config.yaml
n_layer: 15
d_model: 160
n_head: 5
n_kv_head: 5
head_dim: 32
d_mlp: 640
vocab_size: 4096
activation: "quick_gelu"
norm: "layernorm"
norm_place: "pre"
norm_eps: 1e-05
positions: "learned"
qk_norm: false
attn_scale: 0.177
bias: "all"
tie_embeddings: false
parallel_block: false
init: "normal"
init_std_qkv: 0.0395
init_std_o: 0.00724
init_std_up: 0.0395
init_std_down: 0.00724
optimizer: "ademamix"
lr: 0.000676
lr_mult_qkv: 0.4
beta1: 0.9
lr_head: 0.00418
warmup_steps: 551
schedule: "wsd"
decay_fraction: 0.267
decay_shape: "linear"
final_lr_fraction: 0.0
batch_tokens: 8192
seq_len: 1024
doc_mask: false
train_tokens: 108400000
steps: 13233
dataset: "wikipedia_en"
MLP neurons of a small language model. Each row is named by its layer, matrix (down: output weights) and neuron, and shows model dimensions 48-143. Each number is 128 + 24 x the weight over its row's rms, rounded and kept within 0 to 255. Numbers have three digits each.
After each neuron's rows, "fires before" lists the tokens most often just after its 100 highest values on Wikipedia text that the model never trained on.

L12.down432:111175133143146138106127114124119091125096096101124123113122070151149163111138128131121167140135133106112113133136124147113135113106125146095103095157127156112099091111185142138121110104128095109142152104105162141113159139157111115109139121080135123132097154129119156129124101124125116104
fires before: ",", ".", ".\n\n", " and", " with"

L5.down263:135152105160121132127127160131153135154100173143151130092076114125116141136117163156112137088146162128089100099098128132135078123108080147124158141103147134120108099131141191086150135150108129126151153155118096127104117111154112104173075112136177128108130121152151102111153078147115122090
fires before: " |", "1", "2", "5", "3", "7"

L8.down134:152108125131156121144104130124134127121142115139108128107147129151133174111106101106136166166134121136097150113172123115145125113082163158135087113108134118127136125175135121127184097120130075114085144108158182141128129142131118124151157116120114104147154144093132118154126112119127139124
fires before: " ", "1", "0", "2", "5"

L10.down319:119152108089095166146132167153140110122146103103101129136131083120130125124128122146108166128136090122172120129132174143074135165135117084143124159147137115120166113153089163123127099103117132130134124102129140151106150134110135126086138146094152099161115165124127144115126106168127132166
fires before: " ", " the"

L12.down629:147122144133135110120119171120148131128134119111096100143153178129122120124125137137103163143124144122141143138098133218114149128113142102130144048156128117151115134136110113159140109134119110148117146100138199134103124121107139143119141106103133122112142101113127113103084131135109102146
fires before: "9", "5", "4", ",", "8", "3"

L11.down626:139142154118126116143125098082139104152121164134173134123136159119141100137117136073122044120144113131169131122097087151146132084147093125159138099098115128146131123134120092129139160151118186157104149131140167125148124192091149128158136149119138148092126105084114123108094124132197151137
fires before: "1", "ively", "2", "ents", "ell"

L8.down515:109132139118153129131137130131110108104100113149117129119150140171151125120126139136139137130141134102151121125090119243121129159118123114145129147127122105130165148128117142100145123142141133155103089132127126118099163143118158121121125139146164105099148107125162109123134140130118135144
fires before: "==", "The", "===", "In", " ", "F"

L5.down35:097142137130183093114119167164156118123170104120104118113159115107190090116140132112133119148145119090136152141087097147117153167132148137101118114121141126094125122135089132116161096103130124116160091094150138084132157133096157127111145101121118121109140136099146114118112082128107095130
fires before: " "

L6.down558:162174121109145135121110159098161125148091128186140109116126099139156115133043114153105079135139172106100119147142137124127125160120133139082118092134114145117149113112106122110154132163124147172119128141113114109110163114137196109140108119125074137137150131141102145126100166142136086134
fires before: " ", ":", "\n"

L5.down288:053095088094148135148135105138119093152125120150135097109134117138105116151114151123152123121151129106118152150146191123155182161123107144177121129111145132122123126159130125164128117150120158117107115087085165113100127141072095098105148124108132121122144142152128141149113114137150166102
fires before: " |", "1", "2", " R", " -"

L11.down25:110112078123143146155150135159090122131116116096107130092136157123102182107100142142133087130124084176170107125165123175110104176116094141125137125121154079111152158131103125078123132110151106100158160175140165116124108105121119108099161116127131124149100138118141127098102162113114118093
fires before: "2", "1", "5", "6", "7", "3"

L3.down543:114120097117128158100146136115088139105165112157108117143126100158131132084117152116128124072141143168133118153133125089122107172079115129093152126067108105161165142100115140087121103141121101149139177149138089124132109137173115150117127132158135129115135180144136113082140124119173136095
fires before: " |", " –", ";", " |\n", " "

L8.down322:126118134156139142116147119135099091113148139121153128141134115122135126118136121119151117157160146102117093104127110234121104140116159115122118132123134115116123162132162146128115218128139131145153141136136144103108109144128140122120107150148137105104095120132130141133144147146109141099
fires before: "==", "The", "In", "==="

L6.down498:119121113104095099121102143105143098143128153156135110137149117105134103108155125161071157123114149136151139138104120115101093110098073045108140151150181129165153125132099148130129154133125141125178166146148148152097138118118120127116156124112138114095150146171122118156079125114108128102
fires before: " ", "1", "2"

L12.down465:158130154142131144141104164065090139135090148124115142098132139126213156169135125138103115145115111106129106108106136138108115163152124098136143102156091122123097106124170094079132147096134136129112124147110145150122132127109127101123127152108142146072108117201125135139130103128147135098
fires before: ":", ".", "4"

L11.down522:110152124115159083126128136109095126113084115150105099104126164147123093081120163157136125147127146129119127154130137158148109127143109133143134131134185117122128144127108157129105093176139121142152152113132163139131183089142158117120173133126130128088149128077145155116098179127148139122
fires before: "0", "9", "6", "3", "1", "4"

L8.down618:123125142127156132129132145121132117118138145137108132119133129148147120129115133135135146134143134123144124101097119255127129139115121110123119137121145106130153148124129128116141115132136139147128127127134138109105122140128149125117109137149141118125114124128157114121134133131130129128
fires before: "==", "The", "In", "===", "F"

L3.down345:168174118106111125128133108141155159163155108147120085121189151113098110129104112114148129172156066103122136156114136094138179125146136152082145118129135157097150124131136134135094092180123095140118091139130111163102088141117128086145133135112101134139151164096111156124124089103103124138
fires before: " |", " –", " "

L11.down347:141098167124109110138136102136099127117152129139198079145115091087120133135148130054128129112126101106141147159151103131093095114145063133153148152135115126159133163106151135088131158148158183143161138099131155131136099154153148121148068154151125133131162143125148133111073132125156108137
fires before: "1", "2", "0"

L12.down107:086132139112127109096124122147144096162126148162100120104111117116121163153128103107124109140147137119104111100099109092145106110141103117126093110113123153150125130164162124124122143160105126113109101170136103150158117114140162079152114138121136134158166116145151127119086156101126062149
fires before: "1", "2", "3", "8", "9", "7"

L6.down363:142090104140077136113125116147091125131156106109152084129174134144058133148114145130134125124092149148130131154152170109142125099112127168097140152136109152132100143122160127073092133170157116147112153097158078124146111104096098131110141131109141131136108186099117149129113138127146172151
fires before: " |", ".", " |\n", "4", " ("

L3.down202:121135156110142107136082082132160102097137140114118100124112140088144126098171100158143146137142119123164134114109118113099119103129114101183099133159135113119171145150122141109127156078122181116158125121106153079133130125107154168108125091161165146147134112128179127130121125134111137132
fires before: " ", " B"

L12.down124:150134121101109152166119096156131118186082130153162114101156122124134124117166124118093150175174128118122136128151118118145151126143137148152134118113100158177162156107107096133132143126104116132107080103098137167116144141112120088145109136099167105143072175142132123150112124155151156162
fires before: "0"

L8.down71:101076156132133099090162142088124087119117147115095133138144148167107133101156101098140144153129072114113115136153138145156122148118165111073135135145138093118122120137104144139133098101148145126128134048158150089159107139117146152114134114120126124169120143117095089175102141141155161134
fires before: ",", "1", "9", "0", "3", "2"

L8.down506:104121140139164122107128146138131099096128118148117121136162122159140138111142137135120158145142136128139145104082110255146138145114139099148116152115133106121156158113110137115141122127139134141106109133129129119089156148108147112124115133136152121112125112109148110126128146110124135128
fires before: "==", "The", "In", "===", "F"

L10.down132:136147151135114079116152154140110099102149162160071112148110114166145146104123109139171137141131155140111111147160137111152156150125142135109114107129149101154095132121109145144117124145120101103129138115149113131118152121136111117030124144146101100128136135125125171146091079177140171128
fires before: "0", "1", "2", "9"

L12.down623:115118164150112119119132125144156121148120144114125123110108158063146190150131122093108099125110135127149127138124134141146125129147119128168125102163109087139134144119122132169111114121175128108127144147143135146133079119133105121110138066099123126159108111151114133109103154099157113139
fires before: ":", " |"

L11.down90:120127135142171126084153164165166136115130170151096148154112153156112117099107099141105141130119140088096137098138129143087110127104115142100125120137103148122097108158126157144122100107158151102077115183114105155163102123144152104121099148154127098114157135150176121085145138116140159156
fires before: "0", "2", "1", "6", "9"

L11.down491:161117113142133119141144138088116106137137172083115122111163113119123108107133182123118128126148097106119169132124102126141140167122143161155145071162110154112185156117157127186113171103075130136163108122146153113085117155128163177125125093110105175131087115118104122117142127080156074106
fires before: "|", "1", " |", "|---|---|---|\n"

L10.down503:118173101129170110119114125143169182156135142118130159132116110070104150160126134089195107096115136131109162097119103120147132141103134100101125112137093158137129133127127130124128154090094111150140152148110117113120100122126167158134154077164121147090137133101150165123105109156156061167
fires before: "1", "9", "2", "0", "7", "8"

L12.down376:138137127147084105132117180093152134093128132146122144133124160136139123140140122155101117157076098113151128153103150187115164106137123130131125116145079117123137119100116107165133122121125150128101098137135111139110099113140128160152107126156111162133124116112102141100123135144165124141
fires before: " |"

L6.down207:178156112149114166153165115186159129115121157122140167095125120107146118132064159108115108157130096121168124136092109152156130161164109125097113158146139160102136170097118144109121134140117131120134114116129137133111110111127131121138101097165160088143102172113131141110117125141093086124
fires before: " |", ":", "|", "-"

L8.down162:101141136148151108142117122135107107148101105127130155124139142152147125121124133103152113138128125125150162099094089174127104139116111097185148117130099104113121118112122147107116164116151130170131123110125106110097179122121149119161107134162156100100148091150181135135139121162134129122
fires before: "9", "1", "2", "8", "7", "0"

L6.down201:136099093158153166082080126078115126119137090139103098144081127110133122182174092127110161112101171139178102104119097090104117115125139126150114138142118133162169154161134154095126132107085146111114132135119137108116143112096116112183130147135136108087122139155132148125174158146136143115
fires before: ":", " zone", "ase"

L8.down581:121132143122167129109130140122130117103129134146110137119131121146142120113132133119137144128146129137153133114088111255130125143128132092135127143129123104138148151118116143122128120134125131130123111124122138118107152142116161122118099124157143101123129129122151130107131135113126120137
fires before: "==", "The", "In", "===", "F"

L11.down376:169135120160092199150122089133130162168128121170143097095135128127110145124110115109093095158159129120077121115125103119152099104173121131127133134118166110110132177113156150121131102073143157128122140128111132163125127142150144112129127092077099174134114088120142124125141151123094114119
fires before: "0", "9"

L8.down405:100117141146135106098109121110125092164126045094113156185133144099134157132135129138165123146133098144115149126132115091096144091075105140082139072127117110097127084113145172110102142095130142126137142124107136129134152097127136108154152126156143106126134144184140151148118133141150136116
fires before: "1", "2", " to"

L6.down30:104162151091111094130111123106146164117122130168116084141128094133124088104126110101081160146132152103103142140133154140138163124157128121135130067150114150151144111153150155113166080109069139068166134104114154138145191101154136102131129100133127103132099110105157138101109167113091169166
fires before: ")", ".", "3", "0"

L6.down146:160134102139115132158142155064163120146144140132061103122123166163137127100139124121131124100114084148134130120121135185111139160126143125122092122146126118139119118132101152091142117130103127160178129098114139127187152139130134120147121123110128127123125101167113136125113140144149128136
fires before: " ", "0", " M", "5", "4"

L8.down42:104122120139135112084199161086115093084109172119133154124156107126107127114115139155107148178145101114106103133195122140168151133091108065091106113137143110101126119154115144145102111156095135117108108121121128124153099125108150164119133118116118175135132155151129146145116129145131169127
fires before: "2", "1", "5", ",", "3", "9"

L11.down624:162108117098114159148152122127124138177099131130136128148129111148139135141189176135148087135143113118118139144111105108144131165165149112124128121101141184154152154102154123089163139170159121167119135134125100136108110135165145106104142103131154128122108094130135138147101151137161102130
fires before: " |", ".", ",", "%", "\n", "′"

L10.down458:154151117131110156150123130127158158141127131128138160132161151107116125122120103094122120121123126117117146101146098161091102125124119121139135133154131125114138116139129095112144128147133164178150133148120136123124126143133137196136090102109159103125132064107127068126141145152139127051
fires before: "9", "1", "7", "6", "2"

L12.down576:143135166096092154141124129118075127136109137140140146147142126100141096139140148144135210134094131135099150152105139079142142143129130150157134140123106137153159124117120127068182138134121142122111105138097115176139118137152132141118150077110162106137103130143137132129116129135096114153
fires before: "0"

L6.down402:108152142118087117093117138094117130128056156153124120119111113125141109129095145121131137133136094143149130138154132093120167094120121129126128131105134099128126121119121116152167142167146139170103120115105131094141159136158131152169161143144113138095155089127107100132143196118097120108
fires before: " ", "eat"

L12.down286:124144118132125112176158161152141164109148119148160117110088088095136149123098140157129136120125094133135110164153127148164114117088118147102133112130076136145153145080121120091122136095184121142139153141103119131163123070102126157142116127143090123108117129137105115139147120133133121118
fires before: "|", ",", "–", "0", "9"

L11.down615:104130127137155137156154107170138124092106116137096134119119095169147160093093111133132083102142119148113154148110128100117138122113170127122143101070109121106141113104140111104092096129141110115145133135067111136164120107120189145135128173108177108115117163090155127112134135068132131107
fires before: " |", "2", "1", " |\n"

L12.down501:070147167135119095144153178120152124149126123129084161100131103139143122099080116158130142157123145117125131102108193156136161165150166094098134141110106119157146104136120100104118163105096080081142147156127119121132158101108104155111133088087114117141109098107136115157168095150138146116
fires before: "9", "7", "6"

L12.down86:163109139116170137118118116137113114133150135147108125126147107122113143107147122130129123147137135142122119109136097104165145122154140102139053102076117158117124128146109077097121152105143150132113120106175141167112116118123119156129122110133132124139144157134128133137073151159126127156
fires before: "0", "4", "ator"

L11.down250:144127142146081126128125093170124161148159120141155123141126120084111134127156131097154116134126129137147150131104110077110088141137076120110135134154089124124105153141195137100110147139142123168121137174104081127093087143126148151137109168123108161169128134154147139122086131086099109147
fires before: "9", "0", "1"

L12.down486:141106097114103107141116142124113157150095131135103129123136138139121108142125113128103134134129108138132117133130154133119134154151123083103121108107142087086114128114110097162134148127105100174123146149077163130117118100140141139123140083087151121153119119121125098110160158107120151125
fires before: "9", "8"

L11.down390:123121109147106091117178121129122148093141112127143103108113105116161108112093113111143116140126144132135121115143146175130116139133128094130179160165131139117149163111104156124118138093148164157133153136138170121141109139077106122150107111152119108115113130150152149113138102100146102109
fires before: "1", "2", " Democratic", " "

L11.down631:127155127122111133116094160137161112123152148120133141152137114125092167118081087150113119115110136124096144140134073104164143138119126146138162142157144134204152165112163116152103166165158143132139092112103157145136112156125154112133160102110149173097102143132087125111116112148107097137
fires before: ",", " the", " \"", " that", " he", " she"

L12.down164:133125122132101117134113148088161136148122123117110130103139153134172140149132136162084127129124145145116099078146095089138141104137136158151116112163115130152065087132180142150136095118125141140105143154132115198099191128097150160121117112098114115128123123118126130096141149148130102173
fires before: ":", "=", " ", " /", "-"

L8.down616:110118110123108126168112097126147160093117154132121131145120106124138170114130111149134125137172144118080139135140120109104146114116139151118075112129170079094116085122139130134100162137138129151128091151067110169154124127174135162119154095103092135131096137119169133109141137108116120128
fires before: " ", "2", "3", "7", "1"

L10.down559:126091119132126157128093165103169092164119157165125144148161101152089103110156154094113106142105141121108117106125124131125159097110155159146052142159099114161146139097123121102175140129120190163113121115092173141161124158127130129153154153131141135111149115129156096127074102105145098147
fires before: "0", "1", "2"

L8.down386:122144114132132132112119130107118141152104073109109176145189141067122118166072167082186139106124113155143104150104117115132146103114125117110135099142103151142130127127110121100118159124141136131116119122144144147145137119165131144142158108152100170135110080122163178102154130158151134102
fires before: "9", "7", "1", "2", "8", "6"

L8.down92:158120132161116079110133148105101138117113088076147101178132156129111111151143107131128134124094097128115176077130142098144114140087140111133157135121129122112098126123138153109134103094151144178122119131102156105124133122156093068156109154124174109136155151138129089122085134175146115123
fires before: "1", "2"

L3.down99:092144133134097101133140156114177165106175155109091105151165111139141128139141141124102168165151139134124120124130115140116131165143137125112098127113112110126098134114118161099153104115120133173109152087120140134112174125167142178131120150112100117115135075091118147119131132170096192129
fires before: "-", "|", " ", "0"

L11.down584:148122134128122154132172165170126129146147091131110106093121105073125139118081090156126150119121102149112167127111136212099132146111067116134136112137090109130107126163138104114136120146139104106097128135127146119124103113174134128126135099149135128138093086109137095146153133118151088094
fires before: "1", "2", "3", "ens", "4"

L12.down378:107149126142139148084128099107134124094126099152096120123145120160112136101093098129130127140173110125100173137141107183115147100103146108099123144134127127087152094084107098102134144091093152106165141128082088135152155132127119157180133133146113157124166151110159164131124143107139138118
fires before: "6", "8", "4", "1", "7", "2"

L11.down438:169133109136108133180126117121152170109125154121134116139149145126112158120154117115138159100134106132100105127117122121108115137131110110139132137139132143073082131131071161113086074104150091134144098144146130100161125169174131148156133091116142103141100118095145165101108100058119128140
fires before: "9", "8"

L12.down634:142107155185105129150109096147143142115130101129185085118115145105105101142135129161145182094162129164136128161127119093127143124111147167146124145129093108144140129156151135131138138121124137119146136088095099173140125084170107104102142097144134127149098108106113077107129141109095118134
fires before: "5", "1", "6", "|", "aval", "0"

L8.down575:109143160144092130126094127115128124169121085122099131149144131090139132120092105129140124095122155111090152143132140129121121129124129190109093107065136109121106094136088131124152092155178082162140114118106129163132143151159075123151148138105153147138110127122132087134071099147115121130
fires before: " |", "1", "0", "6", "4"

L11.down193:125134138131167126139123149133142145139179113105092131116130122106120156133092125156108132152112132138111118106116154144159119147153165092099086106097144111117085120099150137115125102136143112145148171181115150129140124100149151139086129136103122126142126102134146144114140138106090121113
fires before: "9"

L11.down561:123059108093088089124130162152120116139081139120128139093129134138082107115090139085123140131138094133161109098163138190139077149115136138170123142158067135119096133086124137091166118128139154153127150156112147085141112100159144124110092130134111122111110091133149135134171150104129117113
fires before: "2", "1", "9", "h"

L10.down53:118091144112106179163138098162148139134089128150123142086082117127119176092128136130128150123144143132117164142091148148138093097121128134119169153134105110128141151097137128117103144097165090104152150139102156151115169101127166144134120134140124166089114132112120168135105119138150151126
fires before: "0", "9", "6", "5", "1"

L8.down638:136149137129086105120117083100140125178139141089114125154130133100081149117148121109099135095099123129089134115143145085106134106108099137158129090139121107131151123149125101119118125142154129128126183161138108135107148105142101128131120130117146136158114114137134154166071131122149144162
fires before: " |", " |\n", " |\n\n", "1", "5"

L10.down87:099138147109088132159092130165154158114159147174146126104161117100135118065144141080113134161149122105117151130129122129100117142158125130118074111092120150142131154090121129118156162128146147128140120156159141145096128130133139079105131123099096128123172133083133123132136115124101133175
fires before: "0", "9", "ative"

L8.down2:123124130131177115126139137116119109107129132155096124129122143140141120116126141116126133124147115127170134116078114255126119129131147091129127149130128118128153141120117132110141130131124130137120109139114118114104153141100162120135129132143124115113121143126141106109156131121136130149
fires before: "==", "The", "In", "===", "B", "F"

L5.down594:149145105160117089113135140082110134103133142144156108072137130124121158127112128136104115130098090125137135120126135139150122160123151134078127119112172123127128073137124116106155133118131089096120135202106115143088074102145141112108140138120099140138137124145095146095143093117175108101
fires before: " |", " ", " –", "3"

L11.down129:140130149113133122124110089165144128132150097151101111106100140104116147177134111086152128162143090153122157157113118101161124157111172122119155137095114170142101103107126126137105167140127101102136100147109146130123124106130129138185120117143112121115122099120183153132135118108160129117
fires before: "1", "9", "2", ","

L11.down511:102169099135128105155131149092147118147132075138112127109138168119152133169138127091116112134090129129149161088113130125142111105156126146141129085169088139144140111158152140163107151126117132107137147124118105134095125122114121122132109139113116148105106125135143112127122131103186141151
fires before: " |", " |\n", " ==\n"

L8.down233:164153159138138150145132125098095091145137151114118119103159121141167152140129090147136107139113095109140128134182148104136137139143112144131108156125150099128130161123170126091120124103137097112087091130139114118131112127172141167074122119116120123096130145177115180124160110138076101092
fires before: " |", ";", ".", ")", " |\n"

L6.down134:125148129124100089143128145139121133146141124097131165119143157165135163089129137088104173146121078138099126110198112122121108092173130140145111101108102080174104089116146099174175109085141117151144118099126125138166157105127118175144107149121107106124121127123154141088156147144147111149
fires before: " ", " |", "9", "3", "1"

L10.down603:125108136096126135183157151119107164129130116107122139151111133122122104143134129129126125085139117114090151132104141123153111178162150132129166119100139144088148118134125099115179150169145132174099144134120109119066120130132139121112158159144155136120077099112101125146100147132147145114
fires before: " |", ".", ";", ":"

L11.down306:146088144089182134132152149106164134161138167162124127105118113115122161115114122138086115139140097135154103140053145145130138123122108098049145100090119132118135119104114141092161091088121153120177118090138149140121157128138105132135131126154155117127100122085090160139120145139149156099
fires before: ",", "-", "3", "5", "9", ")"

L10.down271:115158135134138119132134157091161148122111110112124126158110145103108128127154118146087133099068147135105143145099158103189098109080127105117154117134166122118143141144129107154158169159164166163110153140146160143127157140079124162143152142120141155092111162095100140155118146115091176124
fires before: " the", " he", " she", ","

L12.down358:099102119130135090122132144074106100120098102135091102126149168144086112138132141134101125155140137104131118110137140222094139141118105130128131092126111105117123111170129133126144139156127119152137104140145195127087134105120114146120132121099119152104132110151129130120122119140154101134
fires before: "0", "9", "2", " September", "7", "8"

L5.down598:102157117151159105153119115138127112123144099129148135102137141118112121072202102099113142130076138122166154133107129072091142152144101143180117117144128102107146158120106124082122128100136164098093118141128130099107164133052121150107167120162169110095153103125150133139114123117090135146
fires before: " ", " |"

L11.down233:139119096126139159129128145150142133189126122109110158107124145088150145138114147099102172114106122147140080120140104114119138130124104141087117137145161167143082111089087140117068141099120099126165123172148098103133132177146140119100132150105129160145133147136148130112069127062102139091
fires before: "8", " of", "9", "al", "ient"

L8.down470:141137111137138142120121094103144148131119147109126140156119124144123164126125143137087099079084119093097120156125129122108118107113079151123095084148153134174076184151115109145134098152149139139113175152148123140122118132166138110105129112140171141176088123124121152116089129139114117146
fires before: "0", "1", "|", "5", "3", "8"

L12.down306:162087078127126094164156158088109093144131113137079159145136139138137145092119133114132141150091153160120093096112148128169155179139127101146130093124109125119116124116120146155135133117150115149139122187119112133124157133100161112124137100096154123138085166136167124132125093109111101122
fires before: "8", "9", "ion"

L12.down67:101125171152137151132127127111100157119119116118136107151106113113188128133128174133093128118131166117159152142150131182137117129123123167127144115113113105105153135103145121118166154145151133111157140163148121072166124103142168138124127096164128126091102098175059128142121139123165098110
fires before: "0", "5", "9", "2", "1", "3"

L6.down465:150146113123116148136123130140149128102136153157101130102140153112187129125089141120089114107113127168091126159138149149148087125119143166137104121137099132142074102081161100151161114138118098134125136134108117144128108108125112098130144118118135151162107112135109105102103108102202123116
fires before: "=", "-", ";", "4", ":", " /"

L11.down593:124102154126130104129148150146124153080119122141138129124200133126106163099141111129120174124088152126085127156156137095118120132114115109137139109126119151136137135112132148107110113134126133132155108088089148114086122077113110112118144146128132115197103090142083189134126150108109118139
fires before: " |", ".", "'s", ";"

L8.down446:129146087132144161134105117131119129138107099094137096135110066134106135159148081090133152089142137134074127180127151065144117111130113152121114121125153121114135144152137139088114132133170120124187149151132123129138096113172099115128133143131098153167122093159082130162085118121112138081
fires before: "1", "4", "2", "0", " |", "."

L6.down406:128109096133128117113091113128145147135143153123171127102115172093128128131135139122114167131143115113183126175107082132140142134147126150120116124155181117091147157118109149126103081127135144110129081153125139119133148109171149161170127161135134124130158130116153108119108134084098077177
fires before: "|", "-"

L5.down282:148115099107120104111155124165124145090137124143083158114163138155154144144103111094141141177143131099143107096145116170115119175138081155097079126101100111154107091102122112142126103117152167181125103075178138135156131138139117165139093124103137124140142105146156103129133127152125127131
fires before: " |", "1", "3", "9", "4", "2"

L5.down105:128114157094134129138111116111140120109121136132114129114140093140171113163150119093127126136156134129129153120126121185113133125132092130169083153131141116114135120143126120093085123134148157154138087068132159104116147152078139156128154107162146103103156130123146100138173132136117159089
fires before: " ", "2", "1", " |\n", " |", "4"

L11.down393:115111108102146141122137169119130113143134150102124080115148143149116122143128134134117162133139102128117147131141161189144137126152143127128120086122152157129152158148118124129138094099130103092100113139119154100128124112106145142132151107103122156118140090105118130159110138128154180149
fires before: "1", ",", "0", "9", "5", "4"

L6.down636:171096100099098115109066088118134154138121128132143120111117078086110078121102133128139135085131118118185131164131137122120127061110124106111136110107122133128154137102114127113134116129128134136164128185144126150127152095121115156159137107116059149163184147150105136151117141163136121142
fires before: " ", " the"

L10.down175:158138150088128127151122142188171129105093077127145094124118114123158124120124132118114141143136124114106121123115108112147085088136093140136092135139139145129116148115150117153135090157170135101110142170142116159151131173170116124119120136128159124153153130138143084136093085140065141084
fires before: "9", "8", "7", "0", "6", "5"

L8.down263:117138143109182118118123138127117124105131135158096117131134114124140121137117135109136137132152122145146140111085108255124127132125134112133127153127141115138161145116133152116129104115134136142115119122128128103113156152105145132139095135165137094112114124122162121114129115122114123141
fires before: "==", "The", "In", "==="

L5.down609:121114109161140135148147151144131129117136117099117138160145097095157141119132113162142149083128104160108087146131168124118106139106152152104127119132120111140098126112147140119140102095163098180160110117162161078172122144141125146123123130091114118153087144149088117129119131149127104145
fires before: " |", "–", ";", "9", "-", ")\n"

L8.down296:155125132125163148085119163096162136116142087115107168134155132075152129174115121092112082120119187138126087110117131112063160135136124125129132141159068160125088133136136154098137156113080124151173135102164115133159093112170158129128137105129120117142168126103141171133135163161138143122
fires before: "2", "9", "1", "0", "7"

L6.down250:080109111113084148164141122132115060148094106141146145123161115138136109131079169169172136112153120104111124144132165077127144135141130128124110099087144126119143139113100146094073169138132108156137101084094119096149146118117119143099122128088129140112092111163115118162144122172122145132
fires before: " |", "1", "2", " ", " B", "3"

L3.down155:106153196139133120108182094131111134143132122153133150153078142130126127121147138141183105062126110145154177114113126059083112121121083149142109120154121142139125085151117116106068150097126129112136131150097118120111138110095143097131125114111119123141156129134124144109128129178161150153
fires before: " |", "2", "4", " |\n", "0", ";"